config.yaml
n_layer: 15
d_model: 192
n_head: 2
n_kv_head: 2
head_dim: 96
d_mlp: 384
vocab_size: 1537
activation: "reglu"
norm: "layernorm"
norm_place: "pre"
norm_eps: 1e-05
positions: "learned"
qk_norm: false
attn_scale: 0.102
bias: "none"
tie_embeddings: true
parallel_block: false
init: "normal"
init_std_qkv: 0.024
init_std_o: 0.00438
init_std_up: 0.024
init_std_down: 0.00438
optimizer: "muon"
lr: 0.0103
lr_mult_qkv: 0.5
lr_mult_up: 0.693
lr_mult_down: 1.5
beta1: 0.95
lr_head: 0.0111
grad_clip: 0.5
warmup_steps: 200
schedule: "wsd"
decay_fraction: 0.665
decay_shape: "sqrt"
final_lr_fraction: 0.1
batch_tokens: [32768, 65536]
seq_len: 256
doc_mask: false
train_tokens: 442700000
steps: 9032
dataset: "wikipedia_en"
MLP neurons of a small language model. Each row is named by its layer, matrix (gate and up: input weights) and neuron, and shows model dimensions 48-143. Each number is 128 + 32 x the weight over its row's rms, rounded and kept within 0 to 255. Numbers have three digits each. A neuron's up and down rows have the sign that makes its largest values positive.
Before each neuron's rows, "fires in" lists the words (lower case) most often at its 100 highest values on Wikipedia text that the model never trained on.

fires in: "of", "kansas", "health", "region", "kyrgyzstan", "korea"
L7.gate47:108098129173148107119134115125150156222163101108037113152137107022089094180117095158114182124051128127162146172135136124196119155127099148151120130142115170148131091126097156106130112064144149173143162133107151107088061083123114145078122105116119106158077140143078172160172127062143174153
L7.up47:045126159112106139093165123148140142143102170120112165082187048108126103145112122050103142102134132135165140098163166147118080125172133143127152168149089158170139085091093114167161156133121184213127125096088146155144163151108118108106125115139144106160103187169155107144083117113128178111

fires in: "series", "episode", "program", "game", "books", "season"
L4.gate110:187137123128143122152182087132098113102115126129150088191125099215099149128159114123092097113156118138143048177125189135065078109207079161134089134121139149064130117112165102162122147154144049128172089128148111128134184168117127113138148117187087130144061137096121143172140160091154077111
L4.up110:152046134121185118158120128082175161077094190124167126133176106166086151156154127155099155138150127088120107118108152155085121168168150125110111063110170104106102040176122092180087125218146066162114114113114127117152148167130072145129079145124141094100091156137159081155148135107153130073

fires in: "out", "back", "started", "end", "backs"
L3.gate251:101151200150137146093101069163106129137139095092178112129070142117190173124139137073099126158116135151161113089059102098131168129179116120139149154123126117127211133151116135108122094127123017111169102098112119110099130152119105124113139202147116162090113139083123104150197168119103122125
L3.up251:120150161157134140109104041120107117106106105119185110112089130143181144163118169064093101114170131139168096089102154125156177139163145167138153184148153135135168153161138165099110109099109024063183101127127121102111152150123133169114115171163104148101140125043140132139158134130121142126

fires in: "source", "wrote", "sources", "succeeded", "preceded"
L4.gate137:059143132107143141168157131099134120082147140098102107116114130092205109107162144161105127096110164140114115157073150145101133131071188178066067138140173120128056129085108062144124147070121107196117091145158095130112190060110155146121129078117114148212170105121142065104197153130106143128
L4.up137:041115131125082112164138100096150097112123207183178096133180129154173102134129218140167076078168156132144093143123120157124152122137169093101132124139080117127113107070124105121126141099157112147114190181097106117126140098114138156144163126145151097113140111108117148156229167117106153070

fires in: "within", "only", "around", "without", "than", "about"
L9.gate326:109109124153128129114188196149143141196132201059115111143156130177201128105203077109167135112149125102142195102128112104112078107105124152147123140079156157114141169145097103065122110101149120109094167150107090090022120114115153169195123218153128110133152139132147117164120114107156115101
L9.up326:152106112113141075091136092201133099154098152123116183149156058098118153134102132127136180082192144116124098088120087160146075165164130136091124137170070117085005168119144158159138110156119146127153117135132124080144148053117114117149151143111123129171187138123101120135173087068165169158

fires in: "made", "include", "included", "includes", "such"
L7.gate188:158171165131117152135144173130130124136128190143099118133102101070183166125114125140156154087125129136157097109144136077172097234101143191129116148095108105166178072097121131129125126198106110083144128091177169083107128130131120098056112098055202137168087126119120126121174176168139097090
L7.up188:111107188109111113139151111121137140093137136210124149091126084141110156158106110175145165108062053135159090097112147139138121111110109105116130115128118146069141168136178134086161150183121099119135126078130132122131151120170054176087167129147123191191137119175150144071205152193100120133

fires in: "producer", "produced", "procumbens", "producing", "primary"
L4.gate353:157153153135150102159133104113124100086117132122143136113162175039145092132134117092151077112179127153127112116131135159135099150145114056110180107132143193146198159090154130079078161131142135110092176110097135100163126100136160111100068132054168122120128083196111127060085146120126139101
L4.up353:165132142116046161126187127113104124134134182105210176125082147125137089125125114127124088083135171121081167134127107102184149133130138103066149072116144184176119151119147160146130132152124150123101128088134127113123113058104129162113105081137139105124131154151073111160146103123105114209

fires in: "us", "usa", "television", "world", "museum", "money"
L4.gate40:151115104162117107115136134100145113151119143121134110108075124074204175077110172090157125114133106099176066162124119156117133134102145140156132132122148159086094074155105076110143115139106080097099155141175170129163139147118142166127220074125151129182164162127110071132092146179068143119
L4.up40:156108132134128173143105184142081130093123076136114129095137106149157163127125219108147100078186060154164112138148102115111153111132113118101145162080117109108085121124162109118113142225122151078166160134107171131102193109117151146160154088169118164124157108055067075179120117122137164124

fires in: "she", "her", "scene", "his", "release", "education"
L9.gate355:126167101149097110155105108164110113131119120163159124106050110106133121155093155131107216098130128154130116136091133168081146135101074156191112108153088109102138128089120122122131141143159128105162092148157164081149115184138095169108143141163139109134075137152142156109036111122164117138
L9.up355:160113112126191176088124095065143147125184136179109165112155125120156118152086058131123107125116124182097071147142173135142115138115105141111112143154144115117106106110105148124127062135081105158122143118099148122112131098141104097187194121103146076143120167104051046057170142116120152163

fires in: "software", "noddy", "total", "nation", "israel"
L6.gate59:108076133123138104161109073082136086163063110137147096148118146128110101152118108130138160114160108072152145155147085143114135159174115091041150131111115136077115158141136106123132086140134170117172117180150122065195116130135156128137108038133080095154130107150179107109167058150134163133
L6.up59:118140135074116170093124135151159124112143147167126129053118146119090132147148123096136167210155141128154182095147133110131115119111075132102191158131156172180180093124059151164132084066106119132102200117113139128181120123146167141160159050078158112150089178136149113128130054137131109132

fires in: "known", "called", "used", "built"
L3.gate211:146178147125073100198040118129148060097096118140080089110085186134115157171151108116192171153125165162111085145118123118134104143143098075142114093074090142095154131091161219164133160105114120111162104180113072136129091126143153138167182079164146112110151162099117143131121071105160153104
L3.up211:143101157180130146154034141169130008109113093135140114147071117152139161183137113099122131168149089124095128110115155161167086135086100091173121120103134155038125182083146142148118150131157099123144110156122106148096058086112108109112183122145131127132138181108094131119141147124168142137

fires in: "court", "tour", "source", "labour", "sources", "course"
L3.gate158:158147122093103133140120112124117147089135206091154027118141061075168124156163142129091166130110110112122095166173148067156145094149134144115116240166142162109097084095117148143101138158194136117091144116113161145121075079107122137159134118188127126145150061121106129149114118152151154087
L3.up158:110111090127145113112119171098107154115101170153121165134102144188124130064142135116113161113156145158163140200154140106127195082087125172111116141190160182131128183191105082104123124127121144111104118171123145112067114108148148184168158183144152121100168131174147074150169151140128143091

fires in: "in", "for", "freedom", "consul", "rights"
L8.gate260:116086125125135133122111098116183114142143124160142169154114126111155154147116137130109133074175161141181148147100120162209136088128113146105142135142140180120100164150188107090164071186124119152182043083131181130161175102168144089104074082113103093177088195094147159132109141141101127093
L8.up260:191066114140141166116154122160147165166144117141087087170113122118162145093083158106107085094135130115190128180085157112113141117130114129125140078079117101149100157089193121169097130088056098110196153086094162085078172175132103154090064106111112104103151114110156128123104104155208145100

fires in: "over", "out", "half"
L12.gate87:134104151163092134120155089147104110118091188163097119122071116134110132051103103148137144102174157117121137112120127140119129193105106143137134125125144154160149141106136142104127045125107087181151139156083140097114068169057195091114101132165141115158195092134150162137175095094174210141
L12.up87:155131168127151160092125107066131142122091108110127151134074131124171137131123186131149169116185120113117134107099095082130077095165108123129165092159133144106134134129067156109146144077085130106170111150092123100102106145101162043155101150118118132164173129098171140121123127109164147152

fires in: "1", "8", "4", "name", "18", "9"
L7.gate102:125127140125129137176126127109173143160149168140115108150165130166109126103123148116083126101149166139077095157108104160090112164125108092139135126076175136088134200143083128113112139177175150063157181132112072139180162162136179133038127107085133157129098108128161155192116134133134101159
L7.up102:158153109099114120202128078100172137154170063116107139109186114175097148124134121145143187160070177160067112190180137179144138118124126131132169150203114131128111152129141113107089143095099141055099121130068119178126098155092142160170136101111116120114121070148183138174056204116147086120

fires in: "democratic", "republican", "conservative", "democrats", "australia"
L4.gate70:050113142133105153146181142170118165126157109094174144118156138110109155164139111126137136167117097120106144147118143152118066109115125095137092101097139128158108106124072106067120171158167168194099184114121122212139096121111105138147147151121104164100192162106158111100099106118114174126
L4.up70:092129076130124139164091120141178176192106122081105152094132087071106140122174127085102167099083055059111139162103098113125073112145165161123100136152207119146084157136075173142070165093124103179098132116125144188163157098175132186143114148104123099150117154137144152144149126121168213165

fires in: "it", "and", "station", "west", "ring", "racing"
L7.gate38:172132169145120135112145111169152060103142068142116109108174146128145160112164086124175098108084158146096099133094143136088123091164058119056084158113146156127150160150133149149113162151145144124087172142098124126124136150082093034168108183115096085132170093109157130151116199157165124091
L7.up38:123096170117152119167128056074132097077085078129099115116158109144164083166173134128131118129175122150134070044125179149115095078100114110181139114166090176191162151119132129141138138142142107124125103097134147149144162160121145150140161147141094121160162096106133202113133083116140127149

fires in: "days", "year", "day", "released", "used", "died"
L3.gate338:129129193104082129087133123150103119065102127165123096128077135126102127127169150156182101153151155094111135095100097179116157169123115119093183157121097118134160131118128179128103165173157103116116123164106129085152135098130057074128139163136106116132086136204136150130090091199105153153
L3.up338:163172170120120135119143139116100127088117145158136150137146104114088121129159124131139101125139123157155143116158128126136143153144065123136142140097189135102129052132105171164052150094161238152101109127132095145165171102102054115120039053139146113120151117170148102095150181161136130104

fires in: "however", "most", "both", "thus", "some", "later"
L10.gate177:160165112203152072138141125120131158185118055127128103136122124116183135120086175125143114115100111119109107117083230151165077113122140121054083142089124158119161124104151122106108171157133126157150144081113118052113129061140070165127101097147144188127092152153121114154151180176108175145
L10.up177:154170106182175111134137183141126146134075098131056171135113157079139074155169171155154104117091171098143111159151133135120081128080128121131084104094063081135128132210132080122079155135153127152175053116092074170112107129127157155119141140134124081178195151121153128164102119156170160143

fires in: "up", "upon", "upper", "back", "out", "lead"
L3.gate168:148152103122110210097085125092103121149119163134121119157074113111085110158150185115132089133144177117139133145059058119099131145196142098193132135121170139111103095122130159135091167195145140078105101175206108136159140181148143135170146112136131194099104114111096146113117116144175120167
L3.up168:104099131086125152110114145181165194126126123124166157172089232082193072146132110103143161084137106135095106134156171122158071119119187117150132042155149121133152069132112109147110128092133194152132108126063136133106112138152196135088068142154148097129159107122168124172126131135115117108

fires in: "all", "first", "only", "best", "most", "allow"
L9.gate263:144143192127138136134094123141110143110140124141145133149139061173102135189115178157097128118146087077164147095122124130152108123041153117178154149069148177058122075154171154152124134145190173090172067137130053131071137138106141102158112165172172170124160130116118166106109148075194089115
L9.up263:137127127152084130149159161118046154158139118094131162139062090122139088150165170136098159159137100171108163121082156133097112143098149164154176138072169104107156199144167138106149136154098097123158139150076166184148075116129076131216151165142142189101141110087152111125110083105109093095

fires in: "of", "based", "billion", "bank", "bill"
L4.gate295:154161132107143105087103106098167139089132127105145107141134117149093107107139116125160168153132136115116195126121073127074092163110115118104155136053129166087146078113142073131069124156124136106145147143167168123140111170144090204117062090149107121142129115139147095143081157096120156090
L4.up295:152132169155119139146129119157179110122113105121142120104105119136157150160124140158140195179148168153111099099148063087097160139139198129104083119146093043080155200088114140138145141101056074090181159122104152128148103110144154147071097109147107154194116187102096198077113122116111123059

fires in: "service", "served", "services", "serving", "reserves", "wavelength"
L3.gate203:150151098099065084136136102082170109116054144121046150109126108106149193180132111175150171124120136138164096094094095157082113104138182118117151154124124127106159155131123111098119141211104099150195121158076176063126173119160119128103126183120131103150106117093103080125152208145060162145
L3.up203:117155112129173102118132167115148185090158119198182084117126118081127141123119160110117208122052161142148120187074074148135119129121146139118110109143126052097163083098093113095108121152157152170105173135093147112140178080111165085108147121162117135126146116114193113110154198193107182093

fires in: "however", "later", "but", "earlier", "though"
L10.gate85:178172136167081099148159160108091074131146103156107164148121153104145104130165177099176134144164141143125196106121125146094094158142166124092171151086142113110150053089098144144143156183134134138098156174191127164140133080183063094124172110128218091187115103162124184152138121051128088126
L10.up85:093148099141133124142187199106130085095171151113083152123129181100118077132105159133145093120115114140125098122172141178141136122114156147096154169177076118155146142103108121129129122114181050128118202134151136190174122141152093179133097127052158056187125099135078146141121140134168143140

fires in: "often", "started", "brown", "death", "performance", "once"
L6.gate226:108086128101129140094136133115179117168093140083119142083094148165101121133174109153133076091133113103099170086075172186092147187152133138141145145089132143101109134125073093108144129113137150107125167143180157185149149124106114172135132102136114135087078103144177123122051187152127087120
L6.up226:126131098098139100117122099114087126135097123124175135107195160170040113120150101125148136135182130125190140120104108103102165140054122150140153158111131129182133127240127080106109131088179143108115104065097088180109092093101062169222135191103105120132133148154154128163062105136109171123

fires in: "the", "single", "assistant", "entire", "fellow"
L8.gate124:170146113068102145103113117127085120142176112077148128139085131116153132187151150125128177095129105133133147084138143111145089150143119102159133094127115167132104076094098103160189154120116179117151108133087109138044148141156103119136121139088155116131120110158197132134141094137110175105
L8.up124:115080162175103159143139104082077139071116121144155139154108175126187172139151134142100134138143111167156192122156058138106142149109118033128100078164158102102156079142137229115124139129112179134136069136118160127180117079137107146106131153139087105087088151185094109106117123124187107153